{
  "num_hidden_layers": 20,
  "hidden_size": 384,
  "num_attention_heads": 4,
  "num_key_value_heads": 4,
  "head_dim": 96,
  "intermediate_size": 1536,
  "vocab_size": 8192,
  "hidden_act": "squared_relu",
  "norm": "rmsnorm",
  "norm_place": "pre",
  "norm_eps": 1e-05,
  "positions": "rope",
  "rope_theta": 10000.0,
  "rope_fraction": 1.0,
  "qk_norm": true,
  "attn_scale": 0.14,
  "bias": "none",
  "tie_word_embeddings": false,
  "parallel_block": false,
  "extras": ["capped logits"],
  "init": "uniform",
  "init_std_qkv": 0.0211,
  "init_std_o": 0.0,
  "init_std_up": 0.0211,
  "init_std_down": 0.0,
  "optimizer": "adamw",
  "learning_rate": 0.00125,
  "beta1": 0.9,
  "beta2": 0.98,
  "weight_decay": 0.079,
  "lr_head": 0.0045,
  "warmup_steps": 389,
  "schedule": "wsd",
  "decay_fraction": 0.686,
  "decay_shape": "linear",
  "final_lr_fraction": 0.05,
  "batch_tokens": 32768,
  "max_seq_len": 1024,
  "doc_mask": true,
  "train_tokens": 338700000,
  "max_steps": 10337,
  "dataset": "wikipedia_en"
}
MLP neurons of a small language model. Each row is named by its layer, matrix (down: output weights) and neuron, and shows model dimensions 32-127. Each number is 50 + 10 x the weight over its row's rms, rounded and kept within 0 to 99.
After each neuron's rows, "fires before" lists the tokens most often just after its 100 highest values on Wikipedia text that the model never trained on.

L10.down936:42 55 47 39 47 47 49 58 44 60 38 64 47 41 46 46 47 54 45 42 53 44 50 43 25 42 45 42 35 44 54 59 45 53 64 54 53 41 45 41 62 48 48 56 43 42 36 55 58 60 33 41 41 62 54 69 55 55 42 49 64 43 58 43 43 41 49 52 47 55 54 45 71 51 48 53 41 68 63 43 55 37 53 55 51 57 49 36 50 50 63 55 55 44 49 55
fires before: "=", " =", "\n\n", ":", "ion", " |"

L13.down61:60 39 58 61 45 60 53 58 48 51 30 36 63 70 53 41 52 39 59 44 38 51 62 38 31 48 66 61 42 27 64 56 54 49 73 67 52 52 54 64 48 57 54 56 36 46 41 70 46 51 54 44 42 35 50 42 54 45 51 48 45 36 57 35 60 47 48 64 39 41 47 34 50 41 60 48 42 49 33 45 71 61 40 52 52 44 41 62 56 36 41 59 44 37 41 56
fires before: " |", "=", "q"

L13.down355:51 56 59 36 40 42 53 62 39 54 73 49 57 53 51 46 57 72 69 49 45 63 63 52 37 47 49 48 27 62 46 60 45 68 41 58 46 54 48 44 47 37 49 63 51 56 39 60 50 46 78 40 42 48 44 44 49 30 40 26 49 46 58 33 47 62 57 61 53 46 39 43 52 70 57 43 49 48 58 43 59 49 50 58 66 64 52 64 72 41 50 40 43 46 34 66
fires before: " |", " –", " details", "s", "'"

L17.down246:39 49 60 46 52 49 63 59 65 52 44 56 45 63 51 20 57 48 43 42 59 54 47 65 44 41 45 48 44 52 51 57 52 42 44 57 52 52 57 48 51 57 40 54 42 52 49 56 45 24 43 45 52 62 31 63 67 40 57 53 59 46 73 38 51 50 53 51 56 46 37 58 38 26 60 56 59 44 57 43 55 65 61 45 38 55 46 56 54 39 50 57 46 44 60 46
fires before: "-"

L13.down1170:37 53 42 45 38 63 60 57 46 51 41 58 37 43 29 46 51 40 39 52 56 59 62 70 51 47 56 39 49 53 64 63 49 70 51 39 39 42 37 69 61 54 35 51 66 51 45 55 37 47 46 37 59 45 54 52 40 30 35 46 48 42 56 55 43 59 55 59 48 43 41 30 46 49 69 59 43 51 61 55 59 46 45 25 31 37 40 41 30 37 32 57 46 55 67 58
fires before: "di", " —", " by", "zi"

L17.down440:52 67 44 57 49 48 59 51 53 48 43 49 45 56 51 55 60 38 48 54 39 48 39 34 51 50 58 40 51 48 53 58 81 65 36 39 39 51 40 53 51 42 45 37 45 47 40 64 51 50 47 39 50 52 41 51 53 40 55 51 50 58 68 54 37 48 56 80 48 71 72 47 60 37 38 69 60 58 55 33 72 46 60 45 54 10 63 47 68 67 51 68 50 59 47 37
fires before: ":", " |", " also"

L17.down1199:47 33 49 63 50 31 38 62 50 53 57 44 35 52 68 41 65 66 61 57 54 47 57 33 40 39 52 44 48 37 47 43 55 32 48 57 64 40 53 56 38 52 41 35 65 46 49 60 34 61 38 59 62 56 58 54 43 54 40 72 51 65 52 56 49 60 50 54 58 55 40 41 53 45 40 60 35 63 53 42 52 48 67 37 57 57 40 65 45 39 30 54 68 63 48 32
fires before: " 17", "17", " 16", "16", "18"

L10.down245:58 60 41 51 55 44 37 58 66 39 43 53 54 53 65 41 58 55 55 66 54 56 51 50 44 56 32 47 14 56 49 50 62 58 42 46 44 42 54 39 61 56 51 45 60 72 62 67 27 30 44 44 52 48 45 53 47 54 39 45 66 60 42 48 40 45 42 60 53 60 62 63 46 43 61 30 59 54 48 35 42 62 56 48 63 67 35 59 39 36 58 43 53 56 45 39
fires before: "-"

L10.down444:48 47 45 57 48 48 37 31 60 45 59 35 45 60 60 56 58 50 51 53 60 51 46 46 53 35 40 47 49 44 37 60 59 40 47 63 40 60 45 50 54 43 58 34 54 55 44 59 47 57 49 34 63 69 65 41 52 47 31 40 37 51 57 55 45 44 53 54 44 58 56 55 41 69 54 30 55 49 58 40 57 63 50 51 38 48 34 53 41 38 59 55 39 49 67 45
fires before: "|"

L13.down1073:45 53 40 40 52 59 40 47 49 37 39 55 51 51 63 40 69 45 44 65 34 59 62 65 61 49 62 74 54 30 42 35 41 45 45 34 64 54 49 56 49 51 40 43 47 48 47 29 51 49 45 44 54 56 45 67 40 51 41 43 46 52 49 62 57 41 64 45 45 57 62 39 42 30 49 32 49 39 32 52 61 41 54 56 38 52 55 21 59 59 50 49 48 52 68 62
fires before: " |", ")", ";"

L17.down120:49 53 47 47 66 51 49 40 51 54 53 51 67 61 34 68 48 44 63 48 52 50 40 26 40 37 55 49 49 48 44 52 45 43 42 56 33 50 62 48 62 56 49 65 65 32 47 39 34 54 50 44 44 45 65 18 40 59 37 68 55 65 42 39 43 56 52 68 50 33 57 36 52 49 58 63 64 47 60 32 67 73 50 48 55 57 53 49 46 38 65 49 40 47 54 48
fires before: "|", "-"

L17.down1459:70 68 64 43 52 49 60 57 57 45 37 45 53 63 56 53 45 57 49 55 73 59 47 50 35 50 52 43 35 49 35 55 37 40 57 29 53 46 58 57 57 25 36 42 61 56 60 44 50 41 45 43 52 53 38 56 49 33 64 46 30 54 44 41 46 57 74 60 60 26 61 64 31 53 45 48 43 69 49 36 31 68 45 48 31 60 49 49 55 33 39 42 33 49 53 57
fires before: " as", " –", " (", ";"

L3.down1064:55 58 62 37 62 67 54 46 58 55 41 63 68 60 47 42 47 44 70 49 36 55 58 50 57 62 46 54 56 36 61 44 53 58 49 32 49 58 44 62 53 52 59 56 71 46 51 76 39 58 38 46 49 52 56 60 37 44 62 42 49 53 47 65 59 40 62 51 68 55 49 59 41 42 48 60 50 43 45 34 51 53 30 55 43 57 58 52 70 63 66 50 58 37 45 45
fires before: "-", "\n"

L17.down949:46 70 52 55 42 51 48 48 35 59 38 33 47 58 47 43 64 45 50 57 50 44 50 49 65 63 63 39 55 26 57 47 49 44 71 46 65 58 49 51 46 55 54 52 46 50 44 61 44 62 48 41 48 53 50 69 40 56 53 51 43 45 49 52 41 53 59 44 41 37 34 63 53 38 65 56 55 32 45 45 67 41 39 68 60 44 67 31 62 49 57 46 40 38 45 45
fires before: ";"

L17.down1167:41 70 52 43 57 34 60 49 47 45 45 40 73 59 48 53 62 32 71 51 63 57 41 40 54 64 62 44 56 44 55 50 58 43 58 43 56 57 77 53 37 41 39 40 52 45 56 58 65 67 52 67 38 53 52 61 49 31 53 37 44 47 54 38 30 50 59 42 43 23 53 69 47 57 51 52 41 52 51 37 56 47 70 56 52 63 37 28 66 45 59 50 54 44 58 46
fires before: " –", ";"

L17.down167:50 46 61 49 74 54 43 62 57 44 43 27 59 57 33 45 57 57 47 41 45 44 45 59 89 47 43 36 56 40 39 36 53 54 63 52 68 62 51 48 53 56 41 28 71 70 52 48 53 32 61 59 37 71 53 61 47 41 46 41 31 47 51 44 65 44 60 39 51 42 49 44 58 65 67 48 42 67 34 44 47 55 52 39 58 45 38 51 54 55 39 44 48 54 52 53
fires before: ",", " and", "s"

L13.down1064:28 60 59 54 51 63 60 48 56 42 64 60 49 52 51 57 70 44 50 54 62 63 47 42 45 54 42 44 63 44 36 48 41 49 47 48 43 29 55 42 43 61 36 60 42 52 62 43 61 63 61 54 58 57 54 48 40 34 52 51 26 42 34 46 69 48 43 48 51 54 43 43 50 37 62 46 50 42 51 48 57 60 32 69 68 43 71 53 39 52 56 38 51 55 47 31
fires before: "s", "an", "t", "m"

L17.down384:52 58 59 57 58 50 44 63 57 50 60 48 50 57 35 42 64 53 31 52 72 61 34 45 48 57 39 59 46 48 65 61 38 53 38 44 49 45 26 46 46 62 50 36 60 57 48 54 58 57 64 50 34 69 39 60 53 40 48 28 57 29 49 49 47 44 54 43 80 27 32 42 41 42 54 59 44 66 54 42 43 57 41 63 37 69 41 38 45 34 34 54 73 37 64 37
fires before: "d", "ed"

L17.down1180:63 54 48 58 58 46 56 49 58 43 57 29 54 60 39 51 34 40 39 62 46 44 66 50 62 44 41 52 49 45 56 44 57 36 58 49 56 39 31 62 76 43 58 21 54 57 44 42 49 41 47 47 46 71 47 59 49 46 53 51 39 73 64 45 42 47 61 50 46 36 61 55 41 72 61 77 34 58 41 46 53 56 63 41 40 39 50 48 56 55 51 56 61 43 47 37
fires before: "}"

L13.down782:32 37 36 64 68 60 57 33 55 56 54 56 51 57 60 50 56 37 44 52 44 61 50 41 46 37 51 54 53 62 41 45 68 38 46 47 63 50 60 46 64 47 60 37 47 32 63 29 52 40 58 25 48 36 59 47 34 40 47 54 51 42 43 48 75 43 56 59 44 59 49 76 42 54 50 54 39 50 67 29 49 55 38 41 58 46 45 48 67 61 51 51 50 52 50 45
fires before: "|"

L13.down150:57 52 61 60 48 53 33 64 57 51 52 38 40 59 32 56 66 58 44 48 49 42 64 50 44 48 54 28 48 44 49 47 48 56 63 30 43 48 30 52 64 59 28 48 70 49 34 48 37 48 56 46 67 46 60 37 33 32 54 50 56 32 62 39 49 63 58 44 54 54 56 27 46 46 65 62 42 54 58 59 42 46 37 50 43 42 44 46 52 52 52 39 61 43 35 62
fires before: " to", "\n ", " |"

L10.down257:37 59 52 49 62 57 52 62 40 32 50 45 53 40 49 39 51 57 57 41 52 59 51 38 60 70 60 36 62 48 53 35 66 61 60 70 54 53 49 41 62 56 54 47 73 49 57 64 54 59 62 54 51 60 64 51 34 42 35 66 54 43 75 64 49 47 66 41 47 51 57 52 51 33 50 64 37 77 56 41 46 53 56 56 56 33 59 41 74 44 59 51 60 54 50 61
fires before: "=", ":", "\n"

L17.down646:51 52 55 43 33 52 52 44 59 48 59 72 42 53 56 41 61 47 55 54 38 63 37 39 49 65 58 52 59 40 37 50 66 49 50 33 59 43 54 55 44 38 42 43 50 65 48 53 43 53 51 26 62 46 45 54 70 47 49 52 53 50 45 45 59 55 53 59 50 54 45 45 63 58 56 55 48 38 57 43 36 51 58 42 62 31 58 58 34 56 45 56 50 68 44 42
fires before: " of"

L10.down439:60 53 36 60 49 60 48 46 40 40 42 40 48 46 72 56 64 51 50 36 48 69 41 34 45 41 60 35 64 43 46 45 62 57 32 62 35 43 50 53 54 53 33 60 53 51 49 68 71 51 43 43 54 33 54 47 37 51 30 56 53 46 72 44 54 39 63 56 58 60 61 43 63 33 57 52 71 44 54 43 42 65 74 51 49 52 51 60 43 57 62 50 47 55 34 60
fires before: " |", " as", "=", " on", " with", " for"

L17.down1531:46 46 57 52 52 56 53 52 49 59 73 38 53 52 62 57 68 53 59 43 41 62 68 56 41 41 46 49 52 36 19 42 48 63 45 48 47 41 50 35 52 65 62 42 58 61 49 46 55 57 33 50 62 53 39 53 41 41 54 65 63 58 40 63 55 63 48 56 45 65 50 33 56 53 59 34 63 53 57 44 44 67 52 43 37 41 46 45 54 28 44 57 35 46 44 48
fires before: " the", ":", "\n\n", " by", " The"

L10.down1417:35 59 36 51 65 30 14 38 50 63 36 42 50 60 66 38 60 50 50 57 39 64 62 45 40 51 49 35 50 38 66 57 33 54 72 47 46 52 45 57 34 63 48 41 63 27 49 63 46 45 57 51 52 56 54 37 30 46 27 54 61 53 49 35 49 42 45 44 48 58 66 28 40 55 50 52 69 67 49 56 45 41 54 68 58 54 63 46 48 66 55 57 74 55 46 43
fires before: "\n", ".", ")", ",", " and", " for"

L17.down1220:48 53 61 48 50 50 43 65 52 45 43 48 41 57 17 59 52 56 48 53 51 47 54 57 64 48 46 36 39 60 48 47 46 49 68 44 54 54 51 44 60 75 42 39 48 59 67 57 47 66 46 41 46 44 84 45 53 29 43 56 47 46 47 56 57 59 45 53 65 42 41 46 58 35 54 49 42 49 52 42 45 29 45 48 69 37 62 72 44 46 57 31 55 56 58 50
fires before: ",", " not"

L17.down1200:43 39 61 44 50 57 49 41 60 58 50 69 43 61 52 49 41 59 55 61 52 65 60 58 57 44 46 50 71 44 37 30 60 49 40 41 49 36 26 63 55 46 48 53 52 56 49 46 34 47 45 48 50 53 50 59 54 63 45 53 69 45 46 46 53 43 51 24 43 37 37 61 57 44 36 55 50 35 59 50 49 32 54 43 67 64 46 53 47 49 49 30 44 48 48 55
fires before: "ure", "ing", "ad", "|", "ur", "en"

L10.down301:51 50 50 53 23 48 45 51 45 69 47 61 57 65 42 38 63 65 46 55 46 26 41 54 28 48 55 47 53 40 46 42 40 57 60 44 45 40 30 54 69 53 44 60 41 39 42 31 51 46 43 55 61 52 54 49 56 48 59 61 35 53 42 60 55 49 37 49 49 31 51 72 69 47 60 43 43 53 41 59 55 50 58 37 38 48 53 32 44 49 63 28 55 62 62 33
fires before: ".", " in", " and", ","

L17.down868:46 41 46 45 63 54 60 44 65 57 51 58 57 42 59 59 45 69 57 84 51 63 54 27 61 64 27 59 40 58 36 47 42 55 37 71 42 62 44 60 52 48 65 44 52 44 65 31 56 48 51 43 49 61 52 62 48 64 52 47 49 28 53 44 61 51 40 41 51 47 42 52 47 67 55 39 55 44 48 34 46 49 56 60 41 50 53 54 47 36 41 48 37 26 66 49
fires before: "|"

L13.down37:59 32 32 45 66 47 23 65 58 42 42 42 68 55 51 31 58 39 55 49 27 52 46 46 70 45 50 61 54 33 54 37 59 65 58 58 73 51 40 48 33 30 57 35 63 37 61 68 46 54 40 41 46 57 61 41 61 60 40 47 49 65 50 47 47 53 66 47 54 41 76 40 51 28 57 55 38 47 51 31 44 54 30 62 39 58 49 64 50 46 44 43 42 53 60 53
fires before: ",", "7"

L10.down1352:68 42 52 45 64 45 36 35 60 56 47 44 49 62 55 40 54 53 62 56 58 31 52 52 45 72 47 40 59 45 60 49 61 45 65 56 61 35 44 50 54 53 58 43 52 49 61 48 50 38 56 52 45 51 62 22 48 31 29 48 66 66 50 39 55 56 40 54 46 41 55 46 42 45 50 38 67 72 54 63 46 33 55 50 42 61 39 61 47 71 26 63 71 40 55 50
fires before: " (", " |", " and", ","

L17.down826:62 55 51 50 31 38 50 45 44 45 43 61 39 42 59 63 55 40 37 54 45 50 44 43 64 50 55 48 51 44 32 48 45 56 56 51 58 38 52 74 47 45 38 34 59 52 58 64 48 37 53 42 47 51 51 45 26 49 67 55 50 57 61 54 49 74 58 35 61 51 38 40 61 27 52 43 57 53 51 45 50 69 57 25 51 54 47 41 50 31 38 63 46 68 65 53
fires before: "17", "18", "16", "180", " 17", " 16"

L13.down239:37 62 54 57 44 59 59 67 62 57 55 56 49 42 55 59 54 46 34 50 48 57 36 47 49 28 53 46 60 74 25 45 57 48 44 63 46 50 55 46 57 55 51 65 49 48 49 61 48 51 35 57 51 31 47 36 51 47 49 51 60 43 48 59 54 38 35 64 42 56 33 63 55 64 61 46 46 55 51 27 50 36 36 58 56 47 76 59 51 33 61 53 40 52 67 51
fires before: " |", ";", ":", "G", "|"

L10.down610:44 55 69 48 51 48 52 48 43 32 63 54 59 49 61 39 69 41 62 60 29 64 51 59 41 64 48 54 48 52 48 65 47 51 49 53 57 68 45 40 53 47 22 73 53 80 54 45 41 46 54 45 62 48 64 53 49 47 44 68 42 51 56 56 65 62 55 44 47 51 62 47 38 59 39 27 47 58 52 60 59 44 61 60 50 80 43 63 43 53 48 36 65 59 43 42
fires before: "s", "ation", " on"

L3.down248:61 49 48 48 49 63 40 67 60 37 44 36 41 53 54 31 50 53 37 39 47 57 39 42 73 53 46 43 61 54 57 40 47 39 64 50 55 56 43 59 38 36 49 32 50 40 54 54 48 43 62 41 55 45 36 43 44 49 34 54 47 58 56 47 55 34 40 72 41 53 50 52 57 57 51 60 66 42 55 40 62 46 43 55 70 43 54 50 39 47 63 60 53 36 61 55
fires before: "e", "ing", "ort", "ed", "uted", "es"

L17.down215:62 50 55 38 59 73 51 53 48 56 55 65 56 51 74 46 58 41 60 45 61 54 49 30 56 70 55 46 34 55 59 49 50 28 63 55 42 47 45 55 59 53 58 40 52 48 50 41 37 48 46 51 51 64 36 39 53 47 53 70 61 65 63 38 55 52 48 52 41 49 41 38 45 46 55 50 45 52 35 34 50 43 44 65 61 50 66 62 54 58 52 44 30 48 55 71
fires before: " |", "N", ";", "Music", "\n", "ten"

L13.down267:56 55 43 37 58 42 36 60 77 37 68 54 41 63 62 42 57 42 58 52 51 66 51 59 51 52 65 62 53 51 50 39 40 47 67 53 41 40 26 68 52 60 55 39 52 56 42 51 42 45 37 52 46 45 52 50 49 43 41 51 47 61 55 49 58 50 50 48 55 67 52 47 55 34 55 40 45 61 70 43 39 55 59 58 47 54 53 41 48 41 53 50 37 47 41 58
fires before: "N", "°", " |", "E", "W", " were"

L17.down1398:64 55 73 33 51 61 68 47 58 44 56 57 47 60 68 39 45 40 58 54 53 50 44 67 36 44 74 40 44 50 64 53 34 41 62 50 56 52 42 42 53 60 51 51 45 39 58 33 37 49 45 54 41 45 37 56 52 50 43 44 51 47 34 42 50 51 44 55 37 36 44 41 31 58 60 32 55 65 58 49 53 56 56 44 59 50 42 63 57 42 57 58 58 50 46 49
fires before: " |", " \"", "=", "\\"

L13.down481:71 63 64 69 47 56 48 52 55 57 33 50 45 44 50 75 56 43 47 43 32 50 40 43 33 48 42 41 45 49 52 55 70 43 35 42 59 55 42 52 62 39 55 34 56 50 48 38 39 39 53 56 53 42 49 49 59 42 56 46 41 55 61 57 55 46 72 51 55 47 51 59 50 50 54 41 46 48 50 41 53 49 36 58 46 48 38 60 61 45 67 36 50 62 37 49
fires before: ":", " as", "\n"

L13.down211:61 74 56 63 51 57 54 40 60 46 54 55 62 53 59 43 48 48 65 45 55 52 59 31 47 59 57 58 44 70 51 68 44 29 43 35 42 44 52 49 52 53 56 48 49 24 61 54 31 61 51 43 42 46 41 47 60 46 45 51 33 41 29 54 49 40 57 42 42 47 54 53 65 57 53 37 58 60 45 53 49 55 50 60 34 43 75 56 68 44 53 44 64 46 55 58
fires before: " |", "\n", ";", "=", " =", " ("

L17.down873:57 37 47 58 34 48 46 27 53 47 54 55 45 64 47 37 35 51 41 52 52 31 41 43 33 44 56 53 49 67 57 57 46 44 52 49 66 49 56 45 58 54 44 55 51 52 50 43 32 57 49 36 70 57 57 38 47 40 40 43 39 53 40 45 44 43 49 52 48 29 59 41 47 49 50 39 44 47 60 23 50 51 39 67 59 49 58 42 47 45 58 45 37 69 71 49
fires before: ",", ")", ".", " the", " his", "–"

L13.down974:45 49 51 35 56 48 65 53 56 48 44 36 37 53 40 51 43 56 33 45 64 68 52 48 40 60 55 39 34 46 68 54 40 45 46 50 50 43 42 46 53 51 50 43 42 59 61 50 45 47 47 47 59 54 47 49 51 44 47 47 66 56 58 40 71 48 24 52 57 45 55 39 64 38 37 51 64 62 66 33 49 50 29 49 58 44 50 51 46 29 40 45 51 35 54 58
fires before: "s", "ing", "ed", " to"

L13.down263:50 54 50 61 50 65 52 66 63 76 36 39 32 59 36 67 58 56 59 58 55 63 54 43 48 55 41 38 55 48 49 60 45 56 42 42 42 36 23 56 38 55 55 52 69 52 59 58 53 53 43 45 39 34 47 36 32 42 47 40 54 44 63 28 51 50 43 46 47 49 23 32 40 48 68 47 51 58 54 56 41 48 54 35 47 40 55 49 27 27 51 47 58 40 63 66
fires before: "d", "ed", "ing", "ped"

L10.down985:43 49 29 31 47 56 65 45 65 57 58 53 53 45 67 34 53 53 57 54 55 39 44 43 46 55 22 52 39 38 63 63 65 48 60 51 28 25 63 61 61 45 57 44 58 56 40 61 28 34 46 54 53 64 53 65 54 46 43 56 47 74 62 36 26 53 52 56 47 41 48 52 45 33 59 48 57 42 68 50 41 73 39 67 49 59 48 57 55 24 70 39 59 50 43 50
fires before: "-", "\n"

L3.down297:62 40 48 65 50 68 33 44 57 61 48 52 45 52 54 44 42 56 56 65 47 52 56 53 39 38 56 62 47 64 60 30 58 45 61 46 53 49 43 47 48 76 60 59 37 56 52 42 55 49 44 49 41 66 58 48 55 45 40 56 47 44 54 66 52 58 51 58 33 37 42 38 54 41 37 39 52 60 71 58 46 39 35 56 46 48 43 56 40 48 43 50 56 59 50 59
fires before: " |", "}", " and", ")"

L13.down1166:63 60 61 35 38 40 49 64 52 57 45 37 43 61 43 51 66 43 50 42 53 39 45 44 52 66 36 32 63 52 44 62 53 48 64 53 64 49 39 65 48 36 58 52 54 46 44 45 42 51 39 42 36 48 31 37 41 39 52 51 50 59 53 43 51 41 59 49 67 49 40 48 41 66 50 56 42 58 42 43 51 45 57 56 34 51 42 52 62 56 58 69 63 43 44 28
fires before: " |", ")", "}", "\n "

L3.down467:80 46 54 44 47 43 49 57 55 59 40 52 45 83 64 38 34 68 60 63 66 56 49 54 45 59 47 65 47 38 37 38 44 52 67 52 43 51 27 49 69 42 42 56 59 41 51 45 49 59 48 29 42 48 55 41 51 37 56 45 62 48 65 52 48 45 53 53 64 66 57 64 44 55 49 50 32 59 37 36 36 53 43 42 38 48 40 57 51 48 53 49 52 51 53 45
fires before: "  ", "\n\n", "-", "\n", " Candidate"

L13.down1323:29 51 40 61 57 39 64 49 41 49 75 45 33 49 52 45 56 51 63 50 47 54 52 51 45 47 46 49 26 54 56 68 58 65 38 54 56 47 53 58 62 51 68 56 74 43 46 48 51 42 50 61 48 57 49 36 43 48 39 39 41 76 27 49 50 29 66 44 52 42 51 48 69 54 43 56 44 46 54 53 32 39 47 45 67 65 71 51 57 39 35 34 52 35 42 29
fires before: " that", ",", " the", " he", " a"

L10.down373:46 40 40 36 62 44 19 44 46 51 39 50 55 51 67 60 55 54 68 52 46 38 57 45 49 30 49 43 56 37 42 50 51 52 45 57 39 41 55 51 49 53 43 63 58 35 50 42 39 48 58 56 50 23 51 45 46 62 52 43 43 56 37 54 53 48 54 51 62 60 45 53 56 32 62 46 71 46 40 52 43 50 55 35 44 49 61 41 27 64 43 45 49 41 39 39
fires before: " as", " in", " for", " on"

L10.down36:47 52 59 31 62 35 49 46 47 60 55 44 44 29 67 62 44 46 42 58 41 28 36 44 52 60 36 34 42 56 51 47 23 46 62 64 60 47 42 40 49 39 58 43 39 49 48 58 35 61 42 56 37 72 35 33 45 43 57 50 61 48 69 51 56 40 44 51 58 62 61 62 47 43 51 47 54 44 53 43 59 41 51 56 50 52 35 54 28 68 53 62 56 63 53 47
fires before: " |", ".", "–", " 20", ":"

L10.down1517:40 43 34 56 35 47 39 27 49 49 53 33 45 60 59 48 52 47 52 58 59 54 46 52 55 31 38 48 58 40 34 57 51 46 44 63 36 57 26 44 53 49 55 32 57 65 40 50 56 63 57 33 63 65 64 41 51 47 24 41 36 52 47 54 46 40 46 59 38 57 57 40 37 65 57 35 58 54 63 46 47 54 53 47 46 50 33 54 33 44 52 57 48 48 71 49
fires before: "|"

L10.down1252:48 60 60 65 59 49 44 27 50 54 29 45 51 46 78 56 51 57 54 48 58 44 47 59 58 61 36 62 58 41 46 44 38 45 37 63 39 55 79 49 45 67 46 61 51 64 71 47 46 56 63 43 36 56 60 42 60 60 47 63 34 60 50 39 50 37 57 58 36 56 59 64 35 72 71 47 54 46 38 60 53 47 66 58 51 56 49 73 43 38 45 39 39 31 64 43
fires before: "|"

L10.down42:26 57 38 49 60 47 36 57 51 38 56 53 53 37 49 47 50 53 50 58 61 53 57 51 52 54 45 21 73 51 50 45 52 58 41 69 41 54 51 61 49 69 39 55 56 60 56 71 35 53 52 58 60 43 58 35 43 59 29 55 62 59 67 50 54 48 23 39 66 45 66 57 51 50 37 66 40 42 54 48 38 56 62 45 53 48 50 53 45 43 49 47 49 59 50 24
fires before: " |", " of", " as", " for", " to"

L13.down626:52 39 41 44 35 52 45 50 54 44 43 22 54 51 47 63 43 45 51 37 64 57 38 59 40 71 50 62 20 58 21 47 60 38 55 51 61 49 55 53 44 45 70 58 54 48 30 61 35 45 61 65 58 53 60 41 48 42 46 43 47 55 44 42 45 52 46 54 67 48 42 53 53 58 27 39 36 54 49 37 27 57 48 49 54 68 36 53 56 52 53 42 50 49 43 60
fires before: " to", " that", " the", "s"

L17.down897:39 47 53 46 38 43 55 36 53 42 57 58 68 51 43 62 55 52 56 34 45 55 51 53 35 55 67 59 48 22 64 46 50 42 53 48 44 55 40 47 60 49 41 52 66 50 47 37 39 43 54 39 52 50 49 40 46 42 51 52 49 44 72 39 60 45 53 58 50 55 67 34 56 40 60 36 46 63 73 42 29 45 38 57 51 40 46 50 44 44 64 53 58 45 68 39
fires before: " |", ";", "\n"

L17.down839:38 27 70 49 48 59 54 37 61 51 49 51 55 50 56 52 49 50 47 52 56 62 48 46 54 55 64 46 49 63 48 48 35 34 50 42 72 54 42 49 44 63 49 44 44 50 54 46 56 35 52 35 40 61 59 45 42 49 57 56 45 45 60 46 55 47 50 56 43 42 54 38 30 61 48 32 55 63 52 42 31 48 46 56 59 63 42 54 49 48 51 50 48 43 44 39
fires before: "s", "–", "th", "0", "1", "7"

L13.down345:55 59 33 48 36 52 42 61 63 53 44 42 40 61 29 61 65 46 59 37 35 37 52 69 74 37 55 31 40 45 33 40 54 61 47 54 63 56 28 65 54 59 41 64 69 41 52 48 43 40 37 51 51 45 71 50 38 40 46 49 49 47 53 59 56 55 52 37 36 49 54 27 46 54 68 60 32 54 39 57 60 41 35 31 53 50 62 51 51 44 35 43 52 45 60 52
fires before: ","

L13.down698:45 63 45 57 59 40 47 69 52 45 37 25 31 47 47 31 43 63 59 52 56 47 68 56 61 42 56 42 57 56 45 45 41 46 37 39 74 40 47 34 44 60 45 48 43 58 42 43 49 44 47 52 49 49 83 67 41 43 40 48 42 54 67 47 61 41 48 45 61 53 59 52 40 54 66 41 52 38 74 49 45 53 38 48 74 28 44 55 57 50 47 59 58 53 48 53
fires before: ",", ")", " of"